config = dict(
    norm='layernorm',
    qk_norm=False,
    tie_word_embeddings=True,
)
MLP neurons of a small language model. Each row is named by its layer, matrix (up: input weights) and neuron, and shows model dimensions 192-255. Each number is 50 + 15 x the weight over its row's rms, rounded and kept within 0 to 99.
After each neuron's rows, "fires after" lists the tokens most often just before its 100 highest values on Wikipedia text that the model never trained on; "fires in" lists the words (lower case) most often at its 100 highest values on Wikipedia text that the model never trained on.

L4.up897:50 31 68 52 29 33 44 30 55 54 41 45 51 54 40 19 44 72 62 53 55 47 87 51 55 76 65 55 69 35 52 28 60 57 73 52 53 75 56 61 66 59 64 33 78 49 48 64 26 47 30 50 53 60 48 54 41 33 60 66 55 60 35 45
fires after: ".", "\n", "-", " un"
fires in: "on", "one", "cinema", "online", "election"

L7.up1364:23 29 23 43 58 22 46 40 48 47 58 59 41 19 42 49 49 51 59 43 77 45 62 52 66 56 43 36 61 42 46 42 87 72 36 30 46 47 71 39 41 66 65 29 37 66 43 66 50 48 55 43 54 57 40 35 45 38 50 54 55 48 30 57
fires after: " the", ".", " The", " S", " B", ","
fires in: "both", "they", "two", "by", "some", "each"

L4.up480:67 40 37 48 39 27 30 22 73 46 71 49 58 70 50 48 62 64 32 65 59 35 88 40 66 36 68 57 57 41 33 48 51 45 50 69 43 50 70 67 74 61 24 67 60 64 39 54 69 31 73 47 17 57 37 54 37 54 48 46 67 16 35 62
fires after: " the", " The", "s", "king"
fires in: "they", "them", "it", "russian"

L10.up887:38 73 51 73 60 41 63 41 65 60 37 43 70 64 44 62 46 63 49 43 63 24 82 39 55 44 48 55 60 45 74 26 57 49 61 25 56 37 33 44 48 60 23 53 61 33 52 81 35 26 56 67 39 52 62 45 36 57 60 70 35 46 32 64
fires after: " |", " the", "On", "p", " on"
fires in: "january", "april", "may", "typst", "february"

L4.up410:52 28 37 47 78 69 77 74 44 19 75 39 47 71 39 28 63 42 72 50 71 52 48 65 30 44 25 32 23 46 49 42 54 46 56 43 63 58 38 59 54 38 72 31 26 64 37 59 44 61 29 26 48 35 52 52 51 33 52 52 62 46 28 63
fires after: " the", " 19", " The", " comp", " a", " cl"
fires in: "they", "their", "these", "band", "aphasia", "competed"

L4.up1532:83 59 60 99 29 23 57 37 34 20 63 32 57 56 48 60 43 49 49 65 54 13 56 37 57 52 33 47 40 41 56 37 84 56 56 45 44 59 75 58 65 66 45 48 54 55 46 50 53 45 39 46 42 46 42 38 50 43 49 56 42 49 46 90
fires after: "\n", " \"", " the", ".", " a", " The"
fires in: "a", "first", "large", "an", "according", "at"

L2.up233:51 63 61 63 33 47 58 27 34 55 45 18 30 64 45 62 47 50 40 59 75 17 56 62 37 72 70 58 38 26 63 52 59 47 58 65 69 68 54 52 55 42 27 69 65 36 55 84 48 60 63 40 42 66 37 59 10 39 48 49 28 67 46 63
fires after: " the", " ", " The"
fires in: "first", "following", "leading", "lead", "last", "final"

L4.up612:52 59 40 51 73 41 60 49 37 59 42 46 35 60 68 43 60 38 42 46 70 52 30 44 65 47 09 44 25 55 48 20 67 41 37 22 72 50 62 52 52 44 91 47 50 35 55 44 67 56 70 08 52 47 28 63 53 52 61 55 50 29 26 49
fires after: " St", "er", " the", " st", " North", " in"
fires in: "eastern", "northern", "east", "steps", "stephen", "both"

L4.up982:72 52 36 41 59 45 62 41 58 34 49 46 20 52 43 35 51 45 33 72 83 29 73 39 52 49 67 61 68 40 30 34 56 54 41 79 50 57 72 48 56 80 47 36 58 62 42 79 48 33 53 80 28 75 24 58 57 35 60 66 34 55 47 78
fires after: " the", " did", "ed", " The", " do"
fires in: "not", "most", "the", "to", "very", "first"

L2.up1203:31 58 64 68 55 38 53 28 48 60 44 29 43 51 74 54 58 70 59 46 75 14 76 42 71 63 47 16 46 58 45 33 55 46 47 55 57 40 56 37 38 51 59 59 51 43 45 72 45 45 55 31 35 81 44 62 63 26 66 60 30 35 20 56
fires after: " a", "A", " A", " co"
fires in: "set", "according", "year", "access", "number", "made"

L4.up1251:51 50 63 29 64 31 23 42 63 43 35 32 43 74 52 37 47 49 74 39 55 09 50 55 68 60 61 47 64 48 53 53 90 66 54 69 53 69 63 62 47 56 48 54 58 43 34 32 67 29 34 42 31 43 47 54 39 57 49 72 63 41 35 49
fires after: " the", " (", " appear", " The", ".", " O"
fires in: "they", "appearances", "loan", "team", "would"

L2.up1010:66 42 47 43 92 38 41 50 72 15 48 45 28 61 43 42 53 46 41 46 44 54 22 60 57 67 70 36 42 51 44 36 76 56 44 39 57 75 63 67 42 70 43 51 59 35 33 60 52 50 32 48 38 61 35 63 45 35 63 49 33 42 60 78
fires after: " who", " has", ")", " have", " had", " to"
fires in: "been", "was", "is", "are", "were", "became"

L4.up1243:17 26 55 34 50 57 52 51 66 67 43 62 58 63 44 82 46 72 47 55 73 34 53 74 45 72 43 74 47 53 46 30 79 47 59 46 61 51 45 54 57 78 43 65 54 53 49 56 20 64 39 50 68 23 70 62 48 42 29 49 43 36 62 30
fires after: " the", "c", " B", " The", " a"
fires in: "they", "there", "them", "across", "book"

L7.up834:53 45 50 38 42 47 47 34 61 40 48 61 68 79 64 72 35 51 66 66 56 25 55 04 54 60 38 56 43 14 71 54 54 35 60 55 63 41 60 66 51 35 64 75 68 47 32 59 55 62 57 42 59 60 32 46 63 51 47 43 36 50 42 60
fires after: " the", " The", "The"
fires in: "station", "film", "band", "company", "club"

L4.up935:57 32 53 64 60 43 50 50 51 30 57 42 33 60 44 48 39 57 36 41 48 41 55 54 53 70 59 47 33 59 50 54 52 65 49 26 46 62 44 46 44 61 66 70 47 41 32 55 37 54 45 10 34 82 56 45 45 65 39 58 56 56 39 60
fires after: " the", " The", " C", " a", " c"
fires in: "they", "these", "czech", "axle"

L10.up616:73 27 58 62 42 53 30 40 49 66 63 54 42 55 27 53 31 46 60 42 61 21 25 12 51 74 64 43 51 53 62 37 51 62 51 37 19 38 47 63 52 50 53 55 49 28 44 54 37 44 56 36 35 60 38 55 50 43 54 42 63 42 45 39
fires after: " due", "d", "ing", "re", "or"
fires in: "to", "according", "of", "preceded"

L4.up350:59 41 34 57 80 43 45 58 56 85 71 09 42 47 55 83 63 50 51 57 61 49 79 38 59 68 37 57 23 46 79 63 47 43 51 71 62 61 50 54 62 57 75 43 29 38 35 48 48 51 72 35 71 33 44 71 46 43 35 51 21 48 40 55
fires after: " the", " K", " The"
fires in: "them", "then", "and", "they", "public", "government"

L4.up1476:63 78 34 49 63 35 63 68 57 76 41 38 29 38 53 39 46 56 52 69 70 32 56 60 46 58 59 56 33 30 55 41 59 67 14 86 63 65 35 45 37 38 57 60 62 49 49 88 51 52 72 52 37 42 35 39 43 34 52 53 33 28 41 55
fires after: "'", " It"
fires in: "s", "its"

L2.up253:50 54 64 55 67 46 46 33 66 72 61 54 37 44 67 57 44 25 47 52 41 61 22 51 74 74 73 29 22 52 34 30 75 87 57 52 46 77 58 48 37 65 31 35 82 40 49 52 64 54 31 44 61 76 22 38 52 15 46 73 38 82 59 63
fires after: " he", "el", " she", " He", " who", " She"
fires in: "was", "and", "celtic", "served", "as"

L7.up1088:66 47 34 65 61 38 61 32 47 56 29 33 61 51 34 31 37 68 48 60 54 15 45 24 49 48 60 28 63 21 54 47 63 72 49 48 67 47 42 44 42 41 42 34 46 35 48 64 25 65 42 52 49 63 43 39 27 30 19 59 56 44 51 82
fires after: ",", " was", " is", " for", "ed", " by"
fires in: "a", "appointed"

L2.up1382:73 47 45 25 71 27 46 46 79 41 51 30 44 35 28 23 45 31 58 48 42 56 16 46 47 37 72 49 56 63 57 38 89 52 36 65 62 66 34 60 45 51 55 25 46 57 41 73 37 42 42 52 29 74 56 38 55 23 73 79 56 66 49 77
fires after: " he", " He", "A", ")", " was", " to"
fires in: "was", "is", "as", "became", "at", "also"

L7.up1105:48 30 26 40 47 76 59 48 42 52 53 53 65 70 56 72 57 59 64 61 21 44 42 17 68 61 84 55 44 43 57 36 42 70 53 73 55 47 68 56 34 40 59 49 30 51 47 45 32 48 50 40 53 59 16 60 17 40 37 57 54 46 44 64
fires after: " the", ",", ".", " The"
fires in: "and", "then", "this", "however", "they", "but"

L4.up1424:61 61 41 10 49 59 48 51 65 57 50 57 43 46 25 40 46 40 70 51 63 31 71 55 50 36 34 75 58 47 51 37 59 48 37 39 56 59 33 56 68 54 43 54 31 35 43 49 64 62 57 36 85 31 50 65 36 56 00 57 48 45 37 45
fires after: " the", " ma", " bo", "ter", " Ca", "li"
fires in: "they", "body", "material", "cameo", "materials", "climate"

L7.up679:70 67 45 73 45 60 76 46 36 32 53 52 67 52 67 21 39 53 42 77 44 42 55 34 48 45 42 24 66 27 54 09 45 82 53 29 41 59 64 48 52 50 69 52 55 40 40 55 44 66 42 27 55 66 55 41 45 54 54 51 46 44 30 53
fires after: ",", "),", " as", "\n", " an", " is"
fires in: "a", "and", "american", "or", "an", "called"

L4.up851:36 43 41 59 59 75 43 54 76 52 67 33 34 34 57 64 62 44 35 42 29 26 40 40 60 51 54 56 22 42 50 43 63 42 55 63 31 41 43 39 41 72 52 49 54 46 43 49 83 40 22 50 33 35 60 65 52 24 52 69 80 62 42 42
fires after: " A", "th", " the", "gg", " a"
fires in: "athletic", "first", "athletics", "second", "suggested", "then"

L2.up203:49 27 50 61 36 39 35 24 26 37 58 62 24 73 44 37 58 32 60 73 45 43 46 64 61 57 71 47 66 38 38 42 69 38 36 55 40 83 40 51 62 13 75 58 35 50 39 26 40 38 49 09 65 81 35 49 54 40 58 56 28 42 08 56
fires after: "ro", "s", " C", ","
fires in: "across", "cross", "celtic", "elvis", "el", "crossing"

L4.up992:31 53 56 59 58 68 65 36 40 37 50 61 56 72 62 69 39 22 72 56 60 52 58 54 28 53 46 31 52 27 33 19 41 24 57 60 54 77 21 73 75 44 54 41 51 21 25 55 42 72 47 24 61 72 52 58 35 58 37 47 17 36 12 65
fires after: " the", " East", " south", " South", " North", "east"
fires in: "southern", "eastern", "northern", "people", "women"

L4.up576:39 42 37 64 29 70 56 57 38 42 51 45 62 47 52 49 47 46 64 64 49 31 76 42 82 49 48 75 34 54 26 59 72 44 73 22 48 72 43 35 51 42 64 36 51 30 20 61 53 50 47 56 70 60 56 55 37 38 11 49 63 47 45 47
fires after: " Th", " O", "th", "-", "o", "."
fires in: "all", "other", "thor", "those", "others", "ofakim"

L4.up71:37 50 73 48 59 62 45 16 43 44 37 47 58 63 61 77 48 47 18 44 49 49 62 42 43 61 56 58 41 44 48 44 59 57 58 70 49 66 69 52 38 66 40 52 40 36 58 60 40 26 33 26 47 59 65 63 45 45 40 47 45 36 33 40
fires after: " the", " no", " other", " The", " international", ","
fires in: "they", "he", "non", "others", "internationally"

L7.up1290:38 56 50 54 44 41 39 59 42 33 42 50 62 50 63 08 37 52 51 92 29 22 52 67 71 52 44 46 54 57 69 35 71 52 61 38 52 49 26 66 42 45 71 41 57 32 45 73 47 60 49 48 56 64 45 47 57 43 43 40 60 45 38 28
fires after: ")", " is", " was", " a", " species"
fires in: "is", "a", "was", "an"

L2.up1034:59 41 26 50 48 41 55 66 55 58 38 36 58 54 42 64 39 34 57 60 24 20 31 55 52 66 51 55 52 14 57 41 82 43 50 73 32 54 29 53 58 64 66 80 59 44 50 56 57 57 44 27 51 71 69 41 67 28 39 67 39 46 52 80
fires after: " the", "The", " a", " The"
fires in: "film", "series", "character", "song", "episode", "game"

L2.up1468:47 65 45 52 31 50 38 56 67 44 38 37 75 71 58 58 52 33 40 50 44 29 60 40 62 82 77 34 77 38 24 49 36 41 44 32 48 60 59 50 64 63 50 50 68 58 44 62 47 13 36 60 37 45 59 38 31 56 56 64 55 48 36 53
fires after: " the", " V", "st", "h", " The"
fires in: "same", "village", "first", "second", "main"

L4.up698:64 66 60 61 39 48 47 32 23 39 60 46 45 64 33 28 70 61 50 61 31 58 59 51 50 59 51 19 40 49 51 32 59 59 66 54 57 84 61 77 41 33 41 61 62 47 50 59 56 22 58 50 63 58 21 41 44 22 44 65 76 47 38 82
fires after: ".", "\n", ")."
fires in: "the", "it", "on", "this"

L4.up346:68 64 46 75 56 01 27 57 42 27 60 70 28 50 44 35 59 41 48 54 40 55 35 62 48 41 35 46 41 57 53 35 70 49 35 40 32 50 46 59 47 59 39 54 40 58 35 61 62 55 53 36 48 55 62 28 68 35 70 38 34 39 71 59
fires after: " p", ")", " con", " was", "M", ","
fires in: "is", "an", "platform", "men", "was"

L7.up70:40 27 53 72 59 33 71 44 40 50 39 37 47 75 39 34 27 61 40 60 63 42 33 49 49 62 60 16 55 45 57 53 39 76 44 56 47 83 33 55 44 61 49 44 80 39 25 70 44 35 43 52 44 73 34 39 65 54 46 67 55 45 73 52
fires after: "'", "."
fires in: "s", "renchard"

L7.up1255:55 50 69 53 37 28 53 35 48 41 37 47 65 83 38 47 64 38 69 57 51 32 67 23 46 47 36 60 25 43 68 34 79 65 49 51 59 94 62 68 60 55 38 57 47 56 53 56 69 64 56 16 46 46 36 53 30 34 48 54 52 35 30 67
fires after: " the", " The", " of", "The", ".", " in"
fires in: "the", "film", "they", "it", "station", "band"

L2.up898:36 26 58 55 47 56 56 40 60 61 64 51 66 66 60 37 43 63 42 50 50 36 64 13 37 84 32 37 60 51 39 59 51 57 38 54 33 84 29 61 59 40 37 58 55 19 48 67 71 55 62 25 52 49 30 47 58 45 40 43 21 42 29 73
fires after: " North", " East", "east", " South", "c"
fires in: "northern", "eastern", "southern", "difference", "western"

L7.up1266:64 42 25 71 72 54 55 46 54 35 53 57 37 38 15 28 39 64 39 59 45 33 39 52 60 43 76 39 66 28 60 37 46 58 48 70 39 43 73 74 43 39 42 50 62 41 37 52 53 66 55 46 37 74 20 25 57 34 40 82 36 37 68 79
fires after: ".", "'", "A", "D"
fires in: "this", "s", "as", "a", "an"

L10.up94:51 50 36 51 43 41 63 30 43 37 26 11 61 42 53 42 60 52 46 42 63 73 53 75 68 41 47 40 42 51 56 45 72 62 86 68 52 55 48 62 43 66 54 48 67 51 62 63 61 39 37 56 22 73 33 36 60 40 33 49 45 59 33 68
fires after: "'", " The", " It"
fires in: "s", "their", "its"

L2.up1055:51 23 57 43 55 45 36 50 60 79 37 44 36 52 25 48 75 44 42 71 65 36 34 32 42 57 48 68 28 29 68 19 64 57 57 53 57 56 39 46 48 71 46 74 63 30 44 50 38 22 38 39 76 53 40 69 47 36 08 60 69 43 48 55
fires after: ",", "th", " the", " W"
fires in: "which", "when", "where", "although"

L4.up1325:76 61 35 62 54 35 67 64 65 70 44 26 56 29 40 58 62 52 39 41 45 29 59 42 59 33 21 66 63 38 62 45 39 50 50 51 21 57 48 67 35 39 33 60 60 42 28 39 72 51 43 29 30 67 64 46 87 40 63 58 49 35 56 66
fires after: "-", " T", " \"", " K", " U", "N"
fires in: "1", "tour", "10", "tournament", "the", "120"

L4.up995:46 12 34 55 54 32 65 36 37 47 58 23 31 46 49 38 33 58 47 77 59 52 39 20 54 66 80 37 46 16 60 45 52 35 29 55 27 74 67 63 51 60 37 28 43 34 44 55 55 42 36 49 16 67 04 51 71 50 46 52 38 65 58 74
fires after: " for", " g", " with", " take"
fires in: "the", "being", "girl", "without", "been", "for"

L4.up1361:79 37 50 43 65 38 43 55 54 51 31 44 38 43 30 47 33 42 38 35 34 41 54 44 79 33 41 67 14 55 38 60 68 46 45 68 31 57 52 89 68 28 46 43 48 37 46 30 45 55 40 46 35 47 38 38 36 15 53 70 43 53 35 38
fires after: " in", " In", "In", " of"
fires in: "the"